From a checkpoint of a small transformer trained on Wikipedia: no biases in attention or MLP.
MLP neurons of a small language model. Each row is named by its layer, matrix (gate and up: input weights) and neuron, and shows model dimensions 16-79. Each number is 128 + 24 x the weight over its row's rms, rounded and kept within 0 to 255. A neuron's up and down rows have the sign that makes its largest values positive.
A block is one neuron, or neurons of one layer that tend to fire together. After each block is what it responds to, as a language model described it from the Wikipedia text at the highest values.

L5.gate49 [126 143  97 105 145 103 100 111 115 122 109 157 140  67 151 122  90 119 112  99 156 129 111 145  74 144 102 134 137 139 152 128 139 109 107 158 143 150  73  98 122 135 137  96 134  93 141 134 163  88 108 113 112 160 129  93  88 140 129 112 137 136 106 147]
L5.up49 [113 110 100  99 136 152 122 129 155 116 112 145 160 174 112 117 118 133 108 144  85 126 162 122 113 138 135 160 117 101 103 164 131 168 127 141  94 119  99 111 134 103 153  93 155 127 145 138 142 118 130 116 116 130 145 150 116 121 127 117 118 136 143 177]
L5.gate63 [132  79 131 149  78 137 110 142 134 116 133 153 133 144  64 102 152 128 141 135 187 146 172 128 140 149 137 160 137 128 149  93 111 119 137 122 145 138 105 158 106 102 156 119 103  76 140 105 101 144 159 133 118 120 115 135 101 110 113 124 111 119 115  78]
L5.up63 [139  97 111  92 125 121 141 153 127 144 150 119 147 173 113 151 132 154  84 146 128  77 188 128 105 118  87 146 159  92 169 158 142 110 108  97 113 113 138 117 161 141 150 160  80  91 119 107 154 145 159 131 145 151 115 114 149 117 137 144 135 134 103  97]
L5.gate90 [126 109 156 107  88 113 141 149 105 147 119 154 116 146 129 125 155 124  84 155 130 119 132 129 124  94 137 126 106 139 176 113 134 107  81 116 104 172 142 143 106 107 156 121  91 118 163 154 125 184 174 127 104 115 152 113 135 144 122 123 130 156 121 148]
L5.up90 [118 114 164 172 122 117 102 165 116 123 134 118  65  69 159  80 143 176 123  98 129 137 107 134 110 150 128  87  95 126  98  78 138 130 127 101 112 182 125 167 125 110  98 136  98 157 133 141 113 185 103 134 202 119 139 152 134 118 113  98 122  92 124 128]
L5.gate99 [125 148 170 126 136 156  83 157 132 125 126 117 143 149 141  92 163 128 115 129  98 109 135 133 126  74 147 166  97 151 139 147 120 120 130  72 167 144  96 155 116 142 159 115 140 138 133 153 101 144 173 123 112  51 124 148 139 103 106 115 163 163 181 131]
L5.up99 [100 163 137 109 148 117 144 142 135 145 130 139 177 163 132 164 152 148 191 178 136 133 136 136 146 171 105 171 156 100 141 149 147  86 153 128  99 113 117 135 109 132 115 141 127 132 133 108 143 150 114  93 178  90 143 149 141 130 101  99 146  99  98 122]
L5.gate121 [173 127 123 138 141 101 129 144 122 178 136 134 138 123 119 178 128 104 114 136  84 108 118 133 125 143 161 172 128 118  75 150 169 135 161 117 126 133 149 122 145 113  87 137  99 119 163 118 148 141 116 131  99 126 151 119 121 124  94  97 160 136 120 114]
L5.up121 [136 149 128 107 118 180 125 126 169  81 111 158 105 124 139 138 125 104 112 166 132 131 136 131 105  73 132 160 116 145 131 117  92  80  94 117 160 139 141 142 162  88 117 122 122 155 149 138 147 109 152 126 160 150 128 107 161 139 101 146 115 114 153 103]
L5.gate178 [153 109 100 112 162 117 102 121  95 119 128 122 151 117 138 112 118 186 146 117 134 164 135  99  85 134 134 143 112 137 147 153 126 113 128 145  99 113 130 111  92 147 125 160 121  75 147 164  88 128 148 136 126 137 162 125 124 123 111 126 141 167 162 143]
L5.up178 [123 120  60 131 146  91 170 127 163 111 134 190  94 128 146 128  97  85  97  95 118 124 113 150 141 133 115 136 129  99 157 123 162  81 144 144 134 146 135 117 117 101 122 124 146 139 146 129  97 105 150 149 103 159 114 106 115 106 124 133 209 151 114 155]
L5.gate243 [148  95 120 143  90 127 148 143 123 165 158 125 159 135 136 130 116 128  95 120 182  98 145 149 130 121 101  99 101 121 153 144 129 134 134 143 130 147 123 117 120 105 139 169 149 132 113 140  81 132 121 137 140 110 106 126 154 112 165 135  79 121 137 122]
L5.up243 [147 131 159 113 139 143 115 100  88 140 143 140 169 118 173 126 148 108  95 139 117 109 106 121 108 101 115 155 109 134 135 127 130 133 146 131 109 127 120  74 119 105 125 100 138 129 142 104 100 148 123 144 104 143 136  59  57 115 132 112 112 125 169 146]
L5.gate273 [160 132 123 126 131 153 138 155 161  97 145 148 154 160 142 117 113 150 121 104 157 133 133 147 108 153 131 123 129 111 165 134  97 142 142  81 157 144  94 154 158 126 161 111 116 113 133 139 147 143 133 115 167 128  93 123 122  94 162 130 162 138 147 103]
L5.up273 [165 109 113 154 164 103 156 164 133 124  98 115 148 128  77 110 141 114 121 172 126 117 134 120 101 110 104 129 131 136 119 177 150 141 109 125 136 125  84 136 176 117 114 119 141 135 106 102 114 140 121 142 129 133 115 128 107 116 112 147 167 114 170 154]
L5.gate300 [131 181 112 126 121  90 113 174 122 144 151 140 136 146 155 155 139 130 102 100 156 147 135 122 159 125 105 132 155 139 100 161 110 138 148  64 116 121 106 155 159 107 119 171  87  95 134 120 125 122  82 111 132 119 129 112 133 104 138 132 160 111 125 121]
L5.up300 [128 137 123 166  89 102 135 122 106  99 148 161 166 136  91 123 171 154  89 109 106 142 133 132 118 109  54 176 150 128 123 127 101 127 169 103 134 137 146 117 103 141 149 142 128 111 167 175 112 126 106  88 101 107 145  92 101 151 104 147 158  91 122 129]
L5.gate476 [137 114 138 109 106 146 172 153 116  73 152 111 116 182 140 138 114 159  70 120 107 153  93 130  99 113 128 122 128 128 113 140 125 119 152 124 109 121 103 121 119 160 106 121 145 149 157 111  86  97 121 129 121 127 110 138 120 117  88 104 123 112 127 150]
L5.up476 [113 150 124 119 129  71 112 133 123 146 138 136 116 127 165 122  95 128 140 114 160 132 113 185 135 105 121 130 109 125  95 169 156 146  67 116 132 155  77 168 180  99 125  90 119 144 167 137 104 108 154 121  90 128 144 108 113 127 124 135 134 111 113 130]
L5.gate484 [132 156  73 100 147 149 130 108 125 164 119 111 136 151 127 131 137 152  90 125 167 168 129 118 116 138 117  71 136 133 122 116  91 160  99 149 133 191 132 144 113 122 130  85 136 106 136 115 101 132  92 132 115 106  99  97 162 116 103 121 129 146 117 115]
L5.up484 [139 164 134 131 123 118 140 163 134 132 138 114 125 115 135  95 171  94 132 129 145 136 149 128 133 165 103 139 162  80 115 101 124 146 151 129 147  89 155  91 144 159  92 134 120  77 150 153 118 133 132 118 137  99 171 148 164 125  72 105 127 147 131  95]
L5.gate531 [106  99  81 131 143 156 112 157 183 132 137 123 124 102 166 164 143 112 130 127 132 122 171 112 126  82  95 135 190 124 142 118 122 147 128 122 144 123 148 129 129 130 134 153 106 106 191 160 138 121 108 110 139  88 125 115 151 102 144 180 158 138 135 114]
L5.up531 [120 156  95 175 173 129 110 127 165 128 125 126 147 115 165 138 111 138 119 152  99 179 123 154 113 106 143 167 110 118 108 151 189  96 162 150 107  89 110  86 150 112 133  83 158 134 149 123 127 140  99 161 135 125 146 104 114 123 124 149 114 181 165 124]
L5.gate550 [127 152  77 209 106 105 112 135 107 123 109 136 129 155  63  85  84 158 113 145 119 130 148 146 165 145 121 169 157 126  90 123 140 156 114 133 156 137 137 134 166 134  98  98 137 134 155 160 101 121 131 136 133 182 114 133 156 136 111  79 123 143 138  97]
L5.up550 [146 137 105  97 144 128 150 156 130 130 140  85 131 156 156 132 109 137 150 136 144 154 123 159 124 154 112 133 147 111 137 108 137 157 110 128 104  99 105 123 104 143 139 118 108 186 116  94  85 143 126 107 152 134 130 103 137  91 108 122 143  98 166 140]
L5.gate649 [177 143 123 143 132 140 141 119 137  90 134 123 136 153 171 132 126 107  78 138  96 149 122 120  83 126 115 112 104 121 142 129 132 133 148 123 175 143 135 106 140 146 127 151 102 118 128 141  96 118 131 104 178 170 197 134 133  84  99  95 161 118 165 147]
L5.up649 [167 133 101 134 115 107 185 130 117 151 106 108 126 146 139 127 121 138 114 129 149 129 158 131 119 116 135 122 117 125 135 108 133 130 161 119  81 120  80 130 125 151  91 105 130 150 142 130 156 105 120 124 122 119 121 138 102 140 145 132 115 157 157 137]
L5.gate675 [163 100 134 140  93 124 113 145 147 156 162 130 161 153 139 102  97 107 131 147 111  89 151 140 142 172  75 121 121 109 127 142 153 128 149  92 115  81 103 110 130 123 131 113 108  87 143 134 135 160 143 110 112 108  90 104 121 103 107 132  88  95 113 144]
L5.up675 [107 165 112 148 166 118 124 133 145 117 172 145 129 119  79 137 133  92 124 128 111  85 141 129 159 131 164 159  83 145 132  75 113 167 139  94 171 124 154 108 117  99 143 146 132 109 145  80 146 123 138 124 130 133 132  83 113 119 125 123 154 128 156 124]
L5.gate689 [ 99 150  99 114  83 123 146 181 118  93 118  79 122 129 136 109 111 131 113 147  93 143 135 167 159 129 128 116 118 175 143 131 142 127 125 140 128 128 137 120 114 138 161 137 143  94 188 163 128 138 127 106 142 102 100 111 118 131 149 128 137  93 124 174]
L5.up689 [171 120 151 124 151 161 162 171 126 157 112 125 147 140 126 118 108  56 111 145 120 155 142 148 142 117 135 152 175 133 150 129 177 137 133 127 117  62 164 131 131 116 139 163 155 131 171 153 142 154 157 117 111 111 123 115  92 141 112 138 103 137  94 119]
Description: Mid-word syllable fragments. Short word-piece syllables inside split words, often y/Y or vowel-consonant pieces, mostly in Japanese and other foreign names in lists, e.g. Tak-um-a, Y-amazaki, Kan-am-aru.

L4.gate404 [120 145 101 128  71 130 147  77 113 122 131 148 132 134 114 107 162 154 108 138 133 103 133 107 145  89 132 111 134 118 104 117 132 141 115 126 126 117 107 113 163 132 156 142 113  95 124  90  79 140 123 160 135 111 128 161 106 128 165  76 107 136 126 154]
L4.up404 [ 81 139 132 106 134 123 126 106 124 127  86  98 140 112 133 135 130 109 142 107  64 158 155 121 120 142 161 126 167 121 158  85  95 130  86 140 163 139 130 112  98 133 162 129 110 168 136 129  92 102 167  85 132 141  99 116 160 122 135 133 142 133 161 129]
L4.gate476 [ 96 106 151 132 146 102 173 148 113  86 116 141 164 151 119 156 105 138 120  90 102 169 126  94 130  96 130 142 133 132 104 162 124 140 129  99  98 102 123 167  85 109 118 101 152 127  83 154 136 170 103  96 168 150 147  86 141 138 157 115 157 142 149 129]
L4.up476 [125 116 173 106 110 115 123 148 126  73 108  94 153 108 120 115 109 168 125 146 132 171 141 127  90 100 130 125 158 144 184  76 113 131 136 129  87 129 116 145 127 179 146 136 160 129 139 120 176 162 110  91 164 139 120 108 117 131 139 136  99 143 162 142]
L4.gate516 [163 164 136 175 140 145 126 143  93 135 144  83 170 146 138 146 115 119 157 125 101 131 146 115 127 110  95  90 161 119 126  87 126 151 130 135 139 124 152 103 112 135 111  67 144 117  88 100 121 135  92 151 105 103 161 152 123 140 163 135 122 120 174 176]
L4.up516 [133 131 149 121 160 112 152  81 118 178  84  78 152 133 184 109 132 127 127 144 123 115  95 108 139 108 162 122 170 175 129 106 154  87 104 144 125 141 102 123  88 143 140 125 145 141 128 158 116 151 105 191 130 105  95 151 156 115 153 128 147 140 130 177]
L4.gate531 [118 138 118 165 102 114 126  92 123 100 141 133 118 107 137 113 143 119 119 164 126 156 137 145 147 156 157 142 113 112 162 128 137 173  97 120 140 161 137 118 106 169 156  83 122 127 142 115 110  85  92 137 150 117 188 139 105  87 129 104 158 122 138 127]
L4.up531 [106 154 148 122 143 122 156 141 177  77  87 137 100 144 171 104 120  93 143 143 102 144 139  77 100 122 123 124 105 128 150 143 109 146 158 115  75 120 123 122 136 130 100 124 136  73 129 158 106 131 109 149 113 136  80 119 142 140 158 120 147 163 177 148]
Description: Year decade digit. Digit tokens inside four-digit years, mainly the decade digit after 19, as in 19|9|6 in birth dates, plus rare mid-word fragments.

L3.gate702 [158 136 106 101 161  75 108 101 131 110 124 122 124  86 114 145 124 144 122 118 121 144 109 117 100 134  91 147 146 108 124 120  90 150 119 114 105 144  89 152 137 143 131  93 136 115 160 151  87 123 104 139 153 136  99  62 148 103 166 110 170 171 121  87]
L3.up702 [134 134 138 133 123  93  92 151  98  80 147 185 138 129 136 138 160 110 151 148 152 128 107 135 107  93 112 154 165  82 164 150 102 151 129 135 130 124 141 122 171 135 132 146 166 138 100 167 137 136 101  92 165  87 111  99 101  99 112 135 167 130 108 126]
Description: Romanized name word-pieces. Short vowel or syllable pieces (u, i, ang, ai) that end or continue foreign proper names, mostly romanized Japanese and Chinese, such as Mats-u-ura, Kum-i, Famits-u.

L5.gate19 [101 206 110 124 149 168 108 116 116 124 119 114 162  86 168 157 139 142 103 139 189 114 128  99 140 120 115  85 123 165 146 131 106 112 129 136 135 110 136 112 172 160 137 133 122 116 119 165 122 145 157 133  98 130 115 123  93 104 127  96 122 123 136 150]
L5.up19 [122 117 142 102 132  95 159 123 140 100  91 135 126 121 118 158 101 153 111  84 159  74 150 137 146 143 162 170 109 139 145 174 145 120 127  97 140 134 143 122 115 161 142 110 169 119 119 114 107 163 129 133 124 116 100 160 136 150  77 103 139 100 134 174]
L5.gate51 [124  66 119 106 102 120 133 165 193  99 101 105 128 142 131 105 100 131 140 101 122 120 134 126 146 117  90 154 119  90 122 149 117 111 142 181 145 167 158 122 159 149 189 166  89 135 133 146 151 153 141 141 116 144 108 138 126 125 101  87 125 125 129 144]
L5.up51 [153 109 122 125 106 132 140 133 202 109 121 124 146 112 164 167 125 107 142 160 146 134  99 157 142  70  84 121 126 144 127 141 101 130 148 151 133 127 164 130  67 162 161 148  87 152 121 112 125 142 150 146 142 137 146 155 123 141 114 103  96 144 136 135]
L5.gate108 [125 124 128 162 137 117 121  93  83 108 135 109 164 108 120 148 103 130 113 121 130 153 139 124 139 127  89 122 132 129 118 117 151 153 128 145 110 141 174 149  97 106 115 136 110  95 161 121  96 149 140 141 150 120 112 114  99 163 114 111 134 164 106 135]
L5.up108 [159 128  96 151 128 143 125 122 129 104  99 128 107 124 104 131 119 125 147 148 154 150 143 136 165 118 124  83 118 129 157 102 130 122 120 177 117 121 111 105 174 142  92 122 132  92 109 172 163 147 108 121 110 126 123 154 165 116 134 113 136 130 119 174]
L5.gate125 [146 158 109 109 123 106  75 133 139 146 108 142  91 123 133 139 117  67 112 120 107 126 126 142 184 137 148 132 155 122 169 101 155 135 110 150 134 174 120 150  76 149 129 132  95 110 105  63 122 105 128 127 154 180 153 174  92 136 140 162 110 128 116 118]
L5.up125 [ 67 155 150 127 126  82 134 117 127 129 109 153 142 104 144 121 151 121 134 126 126 102 121 209 156 131 168 151 131 121 111 143 124 133  76 131 130 138 133 134 108 150 116 166 109 134 147 166 126 122 112 122 192 118 119 169 169 145 130 173 127 110 110 126]
L5.gate339 [162 135 145  99 139 122 181 131 140 123 162 140 133 156  97 109 124 141 121 157 122 108  77 127 156 109 124 138 101  96 140  85 105 125 139 141 148 141 150  90 160  89 151 112 117 107 158 164 125  99 130 121 138 140  78 127 127 114 149  84 130 128 148 148]
L5.up339 [130 143 120 122  80 141 133 164 124 126 110 142 125 145 173 126 109 157 113 135 140 127 111 162 134 134  99 156 161 142 105 135 114 130 178 123 130 136 116 143 135  99 166 140 128 126 131 133  57 140 168 130 160 135 108 142 122 141 128  90 109 111 141 148]
L5.gate390 [152 129 143 154  95 137 131  68 110 102 137 132 171 109 129 131 128 164 121 117 135  91  93 102 162  76 157 140 110 103  90 162  66 127 108 133 153 106 119 135 146 143 127 119 122 171 130 128 167 139  93 104 141 157 120 151 112 136 109 122 139 130 132 146]
L5.up390 [131 167  96  84 148  91 128 118 121 142 111 105 153 117 134 140 124 136 133 132 154 146  74 160 131 112 122 157 171 107 113 133  81 120  76 140 162 119  97 145 134  99 120 118 104 114 115 121 107 112  98 141 138 103 129 188 124  94 117 145 122 137 130 198]
L5.gate392 [127 161 156 169 145 135 145  92 154 146 114 141 170 144 160 132 167 110 118 110 118 163 126 123 120 156 163 110 154 135 150 119 140 115 108  79 105 111 104 143 102  73 162 174 113 128 162  89  89 169 126 113 143 139 140 127 133 140 116 130 148 122 157 159]
L5.up392 [ 81 112 112 131 105 120 168 123 155 137 156 138  93 124 145  97 124 122 122 129 113 133 123  72 116 126 117 142  85 146 116 130 103 147 172 116 112  96 156 142 110 151 129 122 128 141 150 122 136 166 129 128 130 108 131 155  89 112 130 124 119 123 175 158]
L5.gate401 [121 171 150 117  82 132 104 106 142 121 132 126 109 165 129 143  84  92 156 148 157 124 102 119 170 156 149 169 139 150 146 103  91 120 129 125 143 152 127 129 126  98 156 141 112 127  93 155 111 125 160 148 147 141 158 166 104 127 115 133 153  93 140 161]
L5.up401 [181 134 117 140 150 166 153 102 153 150 119 157 140 140 136 153  82 146 106 143 139 106 101 108 105 128  93 136 124  74 110 103  93 181 139 120 110 106 126 103 135 120 155 138  68 142 155 113 127 128 148 138  97 132 111 107 180 120 134  86 128 129 131 121]
L5.gate410 [132 156 147 144 107  89 168 109 145  88 104  83 153 129 108  85 101 106 162 133 161 102 143  60 123 153 153 110 115 159 104 141 142 141 119 131 127  89 192 139 142 162 101 133 134 131 130 111 119 136 124 156 110 143 140 141 103 131 108 137 134 120 162 140]
L5.up410 [ 91 139 104 120 137 119 114 130  85 146 123 151 131 144 178 117 104 136 136 142 143 127 109 112 129 105 191 142  98  97 132 110  99 121 122 127 149 128 132 114 137 142 177 142 164 128 114 156 103 172  95 145 127 142 152 140 157 109  92 108 136 159  97 119]
L5.gate505 [128 116  94 110 131 116 131 162 121  97 109 126 143 124 119 145  95 157 150 140  76 144 103  92 103 170 137 159 120  72 138 118 135 142  93 133 154 140 161 140 101 114 111 117 136 138 174 129 111 100 140 108  94  98 176 184 106  95 150 103 170  78  99 167]
L5.up505 [121 119 128 118  95 113 148 122 126 108  78 113 136 135 158 139  87  79 112 151 149 161 129 141 126 136  88 145 115 153  69  80 154 117 117 142 114 147  82  99 137 126 140 133 177 130 144 145 115 155 120  78 107 145  94 130 118 129 126 132  84 154 124 135]
L5.gate526 [ 97 137 106 102  85 147 120 140 117 120 153  79  84 161 111 133 145 130 137 163 138  90 144  82 129  40 156 161 139 143 114 161 159 137 121 115 165 129 129 110  98 147 112 124  95 147  92 136 141 128 133 149 132 163 125 140 137 178  73 146 135 138 174 135]
L5.up526 [125 171 130  80 128 163  97 140  98 130 116 103 108 123 142 129 101  89 119 103 161 155  75 111 129 137 127 130 140 136 120 137 116 103 124 178 120 137  97 134 101 159 115 159 134 149 112 176 128 103 106 117 146 119 178  90 113 151 125 120 129 121 151 166]
L5.gate554 [168 172 181 133 125 127 146 142  67  99 155 135 153  98 126 110 108 136 116 166 149 105 108 129 116  94 121 158 132  97 112 131 126 159 123  86 135  89 160 103 142 134 131 110 143 132 164 120 118 151 141 113 136 120 127 178 151 161  95 111 140  87 151 169]
L5.up554 [126  98 128 144 156  59 116 149 127 128 149 125 122 146 122 116 144 119 152 130  71 156  88 119 152 125 123 105  98 129  94 141 122 128 129 134 138 130 100 111  92  99 135 138 126 125 127 161 119 146 143 131 158  87 123  92 139  91 131 138 112 169 168 134]
L5.gate602 [124 130 146 129 125 121 143  87 122 115 105 138 203 116 125 137 140 114 164 123 163  88 103 109 142 100 155 136 129 137  67 136 133 107  88 152 148 109 135  74 134 128 159  59 144 152 135 132 129 110 103 139 150 137 132 120 145 142  97 153 129 100 110 147]
L5.up602 [123 151 122 147 126 118  86 148 123 140 155 107 152 138 168  99 164 103 118 104 161 139 101  93 165  85 118 149 118 196 136 159 116 103 121 139 116 173 131 147 154 166 149 148 154 111 169  79 114 136 144 140 148 124  99  98 158 104  96 155 128 145 134 111]
L5.gate609 [112  78 125 148  92 140 153 117 151 171 149 149 112  99 147  83  84 125 106 125 123 187 122  90 140 150 128 150 126 113 124 149 147 148 112 100 133 100 129 122 111 159 102 109 149 140 120  91 134 136 138 114 137 147 106 112 120 115 148 130 128 151  90 128]
L5.up609 [172 105 120 123 159 148  91 129  91 151 144 121 155 117  98 153 115 133 152 172 127 124 139 132  97 125  89 132 173 174 123 104 151 100 123 134 115 100 153 138 146 142 141 133 156 136 103 179 148 142 149  99 139 156 173 147 122 105 104 102 117 115 141 122]
L5.gate618 [107 101 131 150 132 124 150  88 122 104 161 118 112 105 124 123 140 154 130 124 152  91 137 114 137 126  85 149  91 129 167 109 117 106 128 148 111 133 117  99 136 143 167 119 132  74 144 114 161 124 100 155 130 137 136 189  90 124 120 133 103 116 123 129]
L5.up618 [ 81  43 101 142 144 113 177  97 120 116 164 105 155 129  89 113 149 133 137 108 115  93 112  92 119 110 103 135  93 130  97 104 134 145 124 138 139 129 135 116 137 150 118 128 171 116 107 151 171 126 117 134 143 109 136 118 115  92 140 106 134 156 159  96]
L5.gate625 [157 132 125 167 175 108 132 127 137 146 153 107  68  98  90 148 116 138 121 155 132 135 153 112 126 100 141 163  75 126 109 135 111 115 103 149 112 116 184 138 113 151 133 142 113 111 128 101 108 150 142  96 136 122 180  86  97 146 142 104 111 183 166 147]
L5.up625 [113 120 119 153 120  78 129 163 146 150 127 136 134 122 160 128 108 126 164 130 141 192 130 105 157 138  86 137 115 132  94  84 157 130 102 127 173 130 148 121 114  90 128 105 139 137 143 144 132 126 138 142 112 145 146  93 134 107 141 117 159 117  87 166]
Description: Year third digit. The third digit of four-digit years in dates, right after the century digits, as in 19[8]3, 20[1]5 and 18[8]9.

L3.gate183 [137 109 124 140 125  96 148  74 115 123 121 116 153 119 124 140  96 121  69 167 133  66  68 139 130 131  81 152 127 150 111 154 137 143  85 100 165 110  65  94 116 132 159 125 125  98 111 142 147 134 115 125 125 148 121 124 108 124 143 170 158 137 137 162]
L3.up183 [154  69 118  87 125 130 102 154 126  99 114  95 173 138 126 140 159 120 121 138 122 133 131 107 159 118 151 111 127 114 110 185 101 126 126 128 130 122 117 149 130 187 126 104 139 144 147 123 151 125 123 148 136 148 131  97 141 117 160 143 113 121 143  89]
Description: Year second digit. The second digit of four-digit years and century numbers, such as 1[9]72 and 1[8]th century; also periods after single-letter initials, as in Arthur C. Clarke.